config.toml
d_model = 320
activation = "gelu"
bias = "all"
optimizer = "muon_variant"
grad_clip = 1.0
decay_shape = "pow"
seq_len = 768
z_loss = 1e-05
MLP neurons of a small language model. Each row is named by its layer, matrix (down: output weights) and neuron, and shows model dimensions 0-159. Each number is 128 + 32 x the weight over its row's rms, rounded and kept within 0 to 255. Numbers have three digits each.
A block is one neuron, or neurons of one layer that tend to fire together. After each block is what it responds to, as a language model described it from the Wikipedia text at the highest values.

L6.down335:163125115174156112183113108108105135119105140123122000153166105169102110114089086125107055127117135103176039082093129161207102139145173103149139125120108144189152170042180124119156085113143129142092138137101128115142111075056146105127200112151103153159151096174158101096185115158133194147185076149104178158113176130168129093130149159111121153137091119214028166122070076154171099117143128132113108126104172130098139085125151101134131152173118152136120125162151135198115167119176108
L6.down563:143073150093107131146104118117122154107084114116142117156204127165186128106105195129098091141123106099151048137134135156135112156154109099098108116160107094185142126114121158188170158147072085147098102184075074115181085159129141159090137119136082114144162086121172150113110121109087130150130153107136126163172109106129053158142179069117127130179101144105162145147124163099122088145088123135068191165161130193108152113135114147153105147116112087221138136121103186122136178198093118
L6.down655:183046173102110132124176142109118182116110099110127137109085111140126164159115166123090163145155070086134140166166178164116138120131134090120145137132105099115096172187118135148119148098136147145108146127128135116083157165108089182107129110186127136140143106188136133130147127092076125176157129119052148156143089098159129131145118140114180054061111118146176200024065155149108089172084110142117157167101139149086154093174105118106104121197118146111173103113137136099151175145120099
L6.down791:113159082096119132184107134115167124123123186156117206159142103110135080109128122140141118142121103167152161153135144072128166150086095126085113123130103125127105069170148121084117139086065125137042131144128117157071136110124146113061199127115108119141112173120079135148043125121114163090147084109145205159192107122067156123137132125097176165123145133127175187124098131153113148115143072127126108143129126111170188119154153127165105142128115097132076057113102091204164122136140131
L6.down903:145101099116146124163156151111087155066103114125122121105128149120149153081179125126159109204104114151151149118143086189164115154128095151107135173116138089152152110118133130113151103153147115112109130136171233101160167163199171099097125121130195110045179086223116138131150159120102146129082168180075125170113082131154151195061102110174130159119172096117090160118130110127120122181133131096128151139117098127067193152160095126112126146125097105087071124123144119109157139122114095
L6.down972:082080151112140132164131075172137132144081101133138079136102116116197147191183117172058134141145123155089159132085130134167081195122122125160137135139118123146101070184042093167113130147121125138062151146177160113122063143128101094140087147122137107110133124087131146147120129124104164132153098117131107138063097129084125218120144135062109137151134179185112114097139123070138135115144108131133123111166125163102136168139108233120118076133132099108171095089111121120125075071129162
L6.down1018:135128123093111153076114115148145164078115190128119063093160154154068093152111125157093077141158105084141093167160176116068058118166065149074151095137132162135154182095142153116125124083185055100133142119063138109133073122162033139116191102172096187099180101201114111129178133178150113077177143148155192094127071160179092045162126125155138143100148086142109166099124139152109064124100165138145132128140160131105178114100126152141079155106109122161082109138180204201151129121126125
L6.down1205:142098182136104125172112132127083076103071088142143082122136147156109107166083150093120116090179208101162094099096102145087149093157139083145120069169200097130146126117145179122129192083138129100097115119093184111133155168150153163106120124175090090127105080202192074119049126068121105160148094174141141169102145127155139103135140088144148143108118114148086191094143109125154121160151144115115084103088127141127129113144155137112100152130081188126162135125194124181092139094167127
Sentence and section openers

L3.down314:111118160155110126131109115129082130101135145121124102075169123126083078203154146123203159100162168164154167153147147103089145168137091134099124159073182124111095116136087089131103113137112103147119112046143149087180138182152118156084142092135189093125098161125131106148152138158093144090127082127146113073122100134146106117085164160090061164114154141126125131146139134145152137093190111122101134104175137129087076088113082101117124114110139158104167114135124121170156158114170128
L3.down1155:125212102139127157150148132090181149134183161165178118077134092117099156141104122155140090084071186143149165120102117155068114105146076122172141162103114140141125170100099046100149111102143139110179107152155188079078180151134114127093109112171076120108126182138096128194131070093168068103120160149113100157103123119068129082148152119148067188109123184112129098064106148074153109131141148094136184142168144119122143138082157170137085085091171087108116144130144165141146204129160084
Preposition "in"

L5.down277:147147141157119174078140142164183068178084080113138153151135124109167095155095073163165070140099118134127112097159102155096092097146128111137121159160114115151144117092150118103122164183140136147103167121151139153173127135151122100106154172111120079165079118150101100099141136070158066061075093098103107122140084126110194194138157164084107082101141153092169111121174099094111099132143164155174065121156141063151127139114136192052135060058148138148137113156080133115140150113049118
L5.down283:121055152085110116141141120111136181102112171109129104079109065072156129116144151139215058133110064123116113165126115113115141136120146154096074178179083083147149121121136116177137148139165157094197180166117141149072083130126141160162123210072157140075111132130160136107106189145115120128106179193176110112125148142116088215158116135146087116122110181136107103143119146143153183123068169143146186112136194095076157160120135095062131188136135127111120126129117052124167128078121121
L5.down410:170113148100147136098163122109124123169126135133128143137120118149084153107126125163090151136112086146133146150168094068150151135157085083137059141168106063077160125164107133192152074134125180156105110184107149117098130114136156134158130177091104116127133139177160124126193168081140145117104145140197133129087148087170132143152112075163129131136139092170056170155173159125097118114092125160168172124105062181099097128102145079074107084093155085129126114087219098116122125094129107
L5.down1146:153173134080134120121134152126101176120094171106066109108182108115113166186139097130124134104106153117164106129075102153156123192129225146196113166073113078163160103114126084127143091143113160229107128165083147136172077161112107140078134126127073165157155118141119154114173162089093108125100082122136118107128137122152130092132102141151144155088144218116140127120114133114176147073135125162208126128089135086091132102175078113195085184083111161096169044138137129171128127124178154
Main verb after subject

L3.down1109:168148117075122121089139122177141157133112124142087152122105111091111133136160118151132129133077155053138137152088127111143112154179087154142077098168146116129086147124097109226111132132116179111200116142096136098123152106110141113129113158126085134171177178165166148200126079110187092096176141120127150104172107100163163181185122134130089098121144170096135131155108130071147143137129106103098119068061163100167111172073157140113096093161098116125127133190115137133180045141190133
L3.down1173:222173126148122135108085141111147102131103201084093063147137134100087081101091154138059135129103088151141123181151179109099123061103113087123153160147146157096091160114152150102151090101157114150148064117179147105108130085054133139128129113130085182155142106188139143105142100144128158173168084186133152131159140135155107115180083189136104155104127081142109077133138151160071121144138119097119111116160129083141136089138155076146080146135176133155111089117078120106123100094128085
Heading closers and compound hyphens

L3.down409:134150139124146102142126146107147128120130124071189158099162082096114072083188131184195161104179128174142177121152143108158164065091116163130167167126133093168106141130155112117123079108120093099097101111170132106174134128103123019127141130127148135117238111153124161137134083158125129138144188116173133109087157066164105139132167149121181150163121172166078129078131105079124125142083184131102100084098116152122156129033150090079132043174097091173093159135208099105085127169110119
L3.down913:187177128174145116104105153134133117175137179063126148155109129112119189120151155142134120163197155082138104146147155154111133080136172136215093060080177090162117079106103151169098136169117127131171134135111057110085109097052134160145112107104147119138167111109140106086147134142123148172091234068135095162192180101126080163108130134131127144140131113197112105067148149113160095086089152153145136144099119106152092149189165141067152098160116180179135146131135162151177168146090085
Past-tense "was" after subject

L5.down125:179163136145109115143125112152110116085201138156146126164085171146160096172154111151074136148066179122108059137200108111153189137126063141117066137133127140165121069102159116173125130103140162156082153126122135115130116084103115121129104107150158074099167061120041137175107107168105107148088120146174143145180122134177117184136163146075095104111082169139113101124146113110141063135199102152119154113118070162119142103086121122161107155129167128091127159130103176115084154152068175
L5.down225:094104105148182132138120052134124125130131078088101102103139135059163119167128130166092085119129108136110153181108145163083197096113064108135182053150149053125160116141133134096130153118098094157126127117088145156118156095117176094142137136105195186144132078082204130107128139092099150171183135138136113133099151160193114166078124070144106174164202126125144078110122163134173102092087117112127150120174090171104139121151083142088195148143128141095149108110118099122139103182180117
L5.down505:086125057069205103161134153080144103105113088164103146134096095175144112097112210136119153113126093182159129093106112113144157162091135107130122126091176130195086085142156104130132054106125114115074154110108124149133171153207130115083143115119140112096151112154067099153140132107148193112096145174122166085164112151149079200129140083113134084084127165081119122107136168166122154147152195155138165119142160108152180096160185111153069134123116126102085133159106161147110135152046109
L5.down1230:140146090120071167174076088127106097168158117130060044128162121152114153093143169130177115131112092160135188088135099078136143100105090106141141146169162108145081093104057150137157096149116127137134144190120124137169202126104149173109156139138096130125142092138139160134159196106142138174162110122099164095120102088210153129137136103150138126140083087214071132170092156110128188124167142135206155152143160149064144099082139145196110125097139154089185109112152141140117155027148134
Table row line breaks

L5.down42:132103126088082166098161129125134097111091172061147129132117152151137112087112166188052161090197126157149136155122154108096128101131161127153066171099100142129125096128155121157119143119137151124113182156163094094153186201084209128159076133143138108108097136122147180148185101131089160115093116150175159181129115082078138073124139128142062111132143128174110078116067124077065154139171153127154083163195135089153142144122163080097140140148058163128144157128155121147089101147101127
L5.down124:092116130190144076144166089118186144154124087152083160121052137147198099073151101149110139175110098084202121096157105090179128160076151116137143114116144174066086098069158144168133114094134161133089094127119159131158133127116054147116170091130071110119135087192128058158145158155099139084197145092139147082133110110087149170153113141090124152140143132160104096120074142143140165117150137145098190111114149116123138109129133108067120181053157164149112170166097131097088164115124154
L5.down760:127102165058140064099126168143188150122104220107117148138130120170194137131088084158126127101168100119140109064157088162130099124159128088161131166112132143055051106064154109110027138080121131124146171077186103158134117095134187108190130142163114130057066145111102131111131199110151055100139125108151090156083111095130161173133088109129144156151105084127092091200122127118176119132168151177105115139135136139192179134073097176112107103117126111112177084101189127140068169095110144
L5.down1235:128055153097064128127161102111073173114142094116117140153115147105098184086103110127070119149160113113122175180135150089159139133165096125173177116119161111163077096135110144133123093064136112158119115111110100171120159237145123111078108108118134131205153142168086183153114125101164104064144066121092132146155116099123127136148085163133095134123079143061129108107165122078128152173122084124096071074130090123187147111175147098155184126163106128100137156160201139143127152146098102
Mid-word fragments

L6.down10:105130173132172158119154164160172190168102096065154240151155102091161167123113147104109126136168130065159053147143169103105158136158143132168123065155076080135109096175114152145154114104108075169130128126146082129122119191116107098127077162188104167151139117077107143120137124116129128124141068121113123238158125064140110122121154149133127115141141115161088095157155101143104126166100153145110115121137105105100143119128157117190177155169103102098063130151138097124112132124153144
L6.down70:133119128136135127082098122099110174143154083154103126098181101148072098120118177148104172147126126171132152113194106135177098050147110145065115131162151156155135076084122104111089127081130104141111108138120137115099158104156085127142102109147156125115119148200110142172120169112074136151143182112157094113147133122094107045087100143172125160130143107166107084090079139103085141098130176154115132097097159089182118116118121151132105063079156135120194124121143125073061047120132099
L6.down575:119119132154123116107095108168130154106149122132097098115142119117143181096136104137121096099118177158164145145175155093141137191134143126089178108087076126121126137115155097117109143122166136107211096073159111191119126210170116145094165074138128068165098141163100117103133149136099145092125111124148177120098125101123146106134066169163166144201155106164156136146150132150147136099106114139150161177164117146073096139133174095144081110158112136164110230183111095110184127138096161
L6.down878:097111119149060113090136080155098142123114104121145120151087139112107112125186151105112120072133118135069073109168085150119130098181144118108132169109161202169120099181171145110134161138108110107115125096077126087072112188143093149113172110103116105133076189128120140117143172108120193124102098087189171094129225092121081149099167131141114145113107107158085136117142130107065059152087119087165135082119165135117108135115136154158142133068189164181081139212149166101119080188123135
L6.down904:064108127138110147136098102115143096109105113129123126103135122109174086110130162127119055096227124099111131167133149055136158086092142154101162111100192118107178141146146121148096117176089091081158137203132164090088139121185142082128105074145158149199156134162155131169121123157090121129161121142142129122128116179118098119142082065153146092113141094185139166167137105118136098166151085110095081148139075111109050164087158153097147138100101181152129178094155149087104155189120164
L6.down987:145168133162153145119079106114140118152083136079152135148138133134100116089075152115141142138184114094079173142163142119136139158105119154115134162103088185128154080170107160163175111085129105170158096155105110152138120051175120127125127131105131103142150094126182146076124104111105204122127152097134129092119138061117172095097155117074090176136153120172134139132077143085150120117157184137131100065098086130152100118140161151119106130098145121200141116090157196107052153160134106
L6.down1223:090103128139148067177121069130116151095105160164166191111114120095142066184101149073123080126214128087127148157114141128144164164076128143175136162118196144108131057149174109136128151092114135157165183133155136190130211109168163150098113152123120155106135128104148143074192125123158138135147214091113133168142205168121159073082129154087049079077147127101077128095122114107078149118130166142140105123098154144161148146134137189097127117042158100157105184139118128070120122106099137
L6.down1231:156100162128126099089119144112166173103168127098090138153095132096121122141065129195179072122126180111136163123072144133162095112166150108162135134166185132113076117142120161120116066155106055122152140137113120135144093142167111092027134111159208132125123123158078123119107129165149135167088105061110163100103106103171129208105143102112120140120111102101131120096171161122143122102148128147118081194137094106133115127133165124161110086185138110210107185152115124109141092136118101
Mid-word fragment tokens

L3.down664:115088163092099162145153180095093092133160117136131100116100069148078118148144132133142093117158150138113148132099145161135178148146153198084113057108180149179171123178088129143107117087112128073089095095144157129044121082107161109188131104122184074154166191110058151152080135147049147146151179161147133114110115102145125105172106156144202119131161150116186160112084100132146109133084112195145139166161120189148165151161175062159116186142123130167117158144120144114139099086120200
L3.down1073:129123119059154102112184121079129142105124149195129127160095104190123134107190135058128068100120106149137083108189121110113100136147076092075152111109142143168131110150168175088102109072102141180178120115053177102128155177108143042185131166111101137083170153116165129196078120093119131117175110163120086141098095117111102076129186165120105084094113145155122178141142115160140096136109103129183122103131047142125146062179127161104136159148131119102132141142119048128151076080148160
Mid-word fragments like "ti"

L3.down117:152086178202144111178111042125145088109145126112123201101104107128147161103118119148132127158112140149143186099079116170148202185155167145134179171125096124063091164135117176129167123153143155118171080116103119083113110180071093133147086168157117171089117162103125119129194150123131087165126125125181081108027157151122145110112152179139098107167140103122118104177079155131119145128121137150086182085137182128112128073148130117057133149134140127186136125128153143122104136125141182
L3.down979:134158150202142116082115136114147117148179132092090144171113161187097095086135123112162104135144219152148117145096075130134151099120172078072154117084143130146226089120101095134181142153125140068089116109164133120106143151155102122191179158101140077146180117118163075131168101165078145077173116173127112064120114167109131131135171103097098095152128158121149106120145134145126151151219116148152100121168133117085155106151147147132134102097100171087127115122059137111120149106105162
Structured-text line breaks

L6.down5:128128127114091111167127161150117132102115123146133067139128159107182052124113131124122140175103162107139154106118094132135110125126103114184099149107093155132181172192103114087133130152151089120173156151100184082160115043123097098140091124148121116099131165161212079123116134146139120127169097169154103100154126078133129084157156146170116153104108136213139180108190156119123100166154127089083171122133189146065107105136156104055114144119081167162121085098140146172138124156115149
L6.down25:121155125147117093141129147100111096174118109140115203101112131152108145109121109097152153059123117093145053109133121104126140105113148143111130135109178112152110090101114100088115119148118146153028116122171085130108090198116143155149082134152160118132113123127130106185115105212119095174164123198136138065155124093099112095183179131085116097146113119091132121161153121094155129160115108165098134131170082134092103095075169135093134165135113116131106107100116177149106162109150074
L6.down212:186116135117105102110139115199130132156143114132187095144119122129124127142135132133180139114185167140082085154109117168118100156148090103064097087150148077128124166106080122177161072085158123124142072130185203041120131138073168063179144106091151110124117118146121080147102064156132156146107105127104158141208113167136098185145170113111125175157108111132097163099198100138121106125159135095110174105094142125168179076150131119071143169144116133161120115135144128107068173100129127
L6.down368:112142111085129151053101137128220157172157115093157139115133108100149130133155145096120136070057119111149079130039130114143138170146080142150111165149121168123074099134074186139113137117141099142166162078075103141118126193111088171147175149153156116141125093147132107085121057145164151134127173156118123149106082068171215124153153143132138073178134081141071167115178167147136083149157134126131124153149073123111130131091163110161132175133111117118121191152117134092111133070144097
L6.down769:136157094148135126168148150117122142105133109057119120098121167079173025147099126120113178094148133100128132025122117070177130109198204103116102142099156146149134129144202062182131090165085107135163158118122091134109138096134116114092130082147137128071094091146130168123137153132071184127141169113095122125099152130102124181169114120140136200117110114184074117144146098155144114163146161135181086098139140110094132103123120099140150149086121154088161176145140114182148154141091160
L6.down817:143098100195108134149092095174145156199110103167140134169165139172158109131169150117117120113102097104123116178137109115191102110190162047103138086154060104132156031168146165115123136126128194141210160117149101175124117133132130115100121100148143183123181166109127206119093115071104082133110186129088109102105114079074137137146119168170153189166117110137124114146118121136126075101152159150166138085124075143179154080133091146039088130062105120122122105137131114082126177162113172
L6.down919:140154151177159156209148145172113114102137180157158157157137153134087158117059121078142152127126081005119047115182135189092128130161103111108119158172145113112169218101168135072115149140140131115130160113140163133111056139130141173124116131116162108141119141102189153124129174125148107119107094114180158197087150116174199063141119106158103094116074129165116149059123103153093099119117088163082094061159139136128140149109122062144070111120141185121141119117091140146147107111134118
L6.down920:198142122211141130146149160081177115097141099114110071127142118110161107119136109088141102047083155112106117160138125149103164159149113191149152101097123125114130140121144122141146145156168119182157178128119111121128140157123241159164138102180090179167153172117076168116130076110145115076114114115127105189152174102119169087164113078135135101143128094172174148157164150100165119131086136132116163163065114148067099086101131143152105161100106167147166114143134122103061137127124122
Table row line breaks

L6.down48:106073162114109097149152128140132141146106130120144240096170104083135134158135129144150108102137107112111153161168125182077133173164108080147065185125107128085129089148052118083139118100103119116186137110141127120140116116126133114170138120101169141101143145140137122155121083111115102124109115088138152088126138131147150099127154181129168116097124178083077108117201142149145095153184099099157088147139100108096156118145169117082125161165203139133068140131095122097143125110113148
L6.down158:196109094127090158172119173131092137193116145097155176134177168117114126167145084079120158104173158144116148101166114163136091134116116103099138061098045112119162149134146078192155176083150106109109122112124150135172120140134154115132120077154088101077126073096176156101077177157200090127137101127103116089143096174105092016190088102200126143114085137143144092158104098130068208149116128080124031114119153144162133126136139151161089168148129104097126124080162134112105119142147167
L6.down160:149177140170106060107123152132129065156111152116123134138087114064157095127100056115138075110120135109147139139148132147117161119136098169160089168085108167142111077168187116168102134122178196130164164122151118139137153098117151134209111103166120063130075104105172133124142144149122126139125117170080107103124109113074096139092127094122133137115105173143107132112172099091156083129131131147093148125150054191132142106092152174152126134140119121104136113177176180121109105209157191
L6.down275:173185125115130141072117188184144185107107062134152213188164128037114143138204075070108149140137174102172121132081116154167109125182114122145080087128157164137131144143091067088161079115099132086121112113120173135073105106144106116147132087177182154137113131112160096147124102148141135134131112149159126168133167071125091084143100171125111169165106161167105125121111108122098163063101115104080116160172088101136117123132102131175105132191090155180125175149161144189128096115173153
L6.down860:114140087088095149129154134172117069098132128114117089133185119129233137115102139121150157132135117128111156173127076166189131125159181151075184108110059122178144137131170138098130117167202106199099129149155113112093088115137108145096118118107152119045108151093098106093125177114133149134123141073163150113107099099124186135062151171099134122140178120089043093118117149132145138055148141122080077151118156144131137118099129194108113169073123086103094100166115168152110107135117100
L6.down895:111164101172088164109106107071099131179160149100096117140145126161163140166096179160189122135162078164126119146140119088142125101157148107102171169110103155120091143212138141115128097088123194153053118153139203110128079128098173066136114095126112091158097052163164103150111135133115102096166202127152179063135119074136128144193172120145159147107152092118117144168168085172184151139184151156096070172107135124094115149092114147087163143074143091155088144108076090088096107075161112
L6.down1011:120137060129123109099115159160130118184105100093143225115126132132082129169170081147108134113156207101151187140140141136161108152066164152156154095152153138169122113139119130126149202044155210168096169127151125157141102143108165108170077087103114142075178141156114126135131133168106075102125191140137139044097180125139137115129124093151149158153175142159162096138138145111176151182159147139123127176167106141105132153056108177148118140139165077130090118069094142119114096143099129
L6.down1013:167082128132117150052148119141162116155145179106175172112106148128098123106130070073105103109132126108109107130153127150201150112128118157123095142108116119081126027145137174125162108120105118150181063118167150112149110127139137093108112120127131114165177116131073152198110078157113092153187052075165144094088077136149103127072145154124111122140144046149178127118094172110162176129150114180108150084128115104182143154158155119153120176183062135079092137158153122179118171119148097
Mid-word continuations and post-name punctuation

L5.down416:123139129078035091142124186196125155116129147124123162135171133078149111185139100178121083175179119108105073096160147102168107080121067147133143125161122138062123197163127112129181120102123137127139133161177066145185170079146153190108117166108184107153087083143095124128122169131139114208133083137106139132137133119119103096158143101111174109166163122149072148157123123134172130121077182147101186150084149097054076145168140116122111088113125134128150158138125117114095150112175129
L5.down468:102146120086088096155155178149089181124166177146094123087141098146159118185100163086130151150180158086173109083131155161091103085172103116097171110166123122165145093086114098160135176088130135141134103116085137137120121163222120155160107196129133098195088149154117169205127139116134130100173186105092153163074084093124136158107136032075116133131090137170105090145105184110102149091185091177146138123097049155125069121172145111126123120119109145136098148127141140167104156148145104
L5.down613:091122102133113111170123102121149034121107102120121168104097152084145125181100096174115139095136132075141102161093163127145152102080168106112129122108149084206143094069177131121155067100113140119076165112165107142153134155136080100149099092197109155158102125124189096155119109118151120126118077166131255124166093096108167090101142134126106149116138167129136121134120124102156127150149160132105091139137162058155120114066147142133115122145071068137102121156120166115093175167106130
L5.down1003:140130134138099122153122153131123140160121178124139147112188144138166084097112168098120104118181123082207190123120133163147085091138098119138152083115122118067106103156105121101183134087118096160124118150086066247095063120117091130104123089129122128154078059173071117133086116139154087154097122133137115169136098110112136117123060161206115096157126165070105125150151105185127105127144167208117138122128092132152127130105167116139076113135126106145112115162084100144140113127171164
Wiki section-heading equals signs

L6.down68:096088108127133108140097120149124145168169163120129155192184162170115179149071173099107138097102082144121123149131158154125142160109083145113118142135141132157099119117131122118107058106121064142121116098093094089149170146104152146147153108101050195122100135166169154095136099169061151069123102108150140121161157153099145083143182169179133143145093128101125093133121125135182104076104130108103174095106073105104138147144102144180120152104077082133143145101117162154113142071122177
L6.down394:137049171115113152126072104131131109114091117089187162099177115150067130133142163141186178173120141171112104155116091120078077119069140107147130172111126130160103166042064137102116123100118070141124138087107099127173135133146146076065154179119113154078117093173160136117192108097152136112142119090109115131107135148145107083143158156150173093107136134160157149164111148132112114125178113112153168136132153137119164173154118106134158101209118143141127163092122177104162114151175071
L6.down406:161083160112135143141149127131056171069156107120136162113109144192175105161060105069071113083102102148096122091144073125146110109137143087141168148124141118167094147115103137124110112109150113116146146074133111095100160125110147185166138161133121127149158113155133144116172153142200122131105143133102191158156127084144117056128127145092154138143158109161145140179043144162071119185161119052127131071170124151126089102135118100152166128104141129172149180145099178108120047147152097
L6.down608:135057170076184155096186153135098112044128152065084060094171135088163104114175103156191106153200120139061142118096120113132103129110124130129169098107134051085118111122123104110124149095136141082132161093136069126102064094100126195138128175087153083069137158194158105096124155092132136122121147157117065150158143102147117172137137135102117107110089158076199085171154133165164067137139142142096145110109129180135067098078134124080114085109120111160156113166095135129158199087124149
L6.down954:136136170121109154108070116077130125094165124113133174127050087117090116102145089070177116113133198141108124161152148156174070171142083122138176096130169086134126117143143180111155136114140122119103173153102172077167145079080141053139094080133177133197168126107148123114096129127174149125142079147078086124120102147182179054145131143122205097199132164149135171106152121196127120129108110100100159084095085125072172043085138177128156169125182157122128174085145167108109140156167153
L6.down955:125126145092070089149153155157084098081132118050145084152145127142132108124153149170152034095148122174095153166133103141150117137123154134148160111140177156139114087057161087153059129151145148129136115092169156163147141133133169102203152178106138096129141161163179189122163148137094152161133174089163131113163158149107189140078150118126127145071123193062144136113100128104121175151128113131100152131078150139117094172130110152095112040115171090122095128082093115144091155121130171
L6.down1088:185162133130194133155143126099117093134174135155112121165169148123127191125171122196126140199096116152111119142140172196179144109126086104151111124105160085113122149103056167150090130116126141129158129023150129149133123169124112125101110144108111076087097122165128168107162112114155086094128161149133098073165104137169162126122155173079071122084153083068128162119084149185132168103122124093173081065127083138127152132191127198109148143181133150140136150113069117148141105090109128
L6.down1196:098091107118105089130157120103132144124061153132166172169094168167119195159130160171160136109123077133140139156096106141153109113150107116142135108158103099116166144089127097144147129138127126167139124187070117106145126164159130168154162145127123091139121111156089122192117162164082186084095169118165099092020155168163167184132082169108140102115103135135137138130099153132106164115086108144156112135116099092124161085107089116106117138133196159167114159069122172144155140136174120
Main verb after subject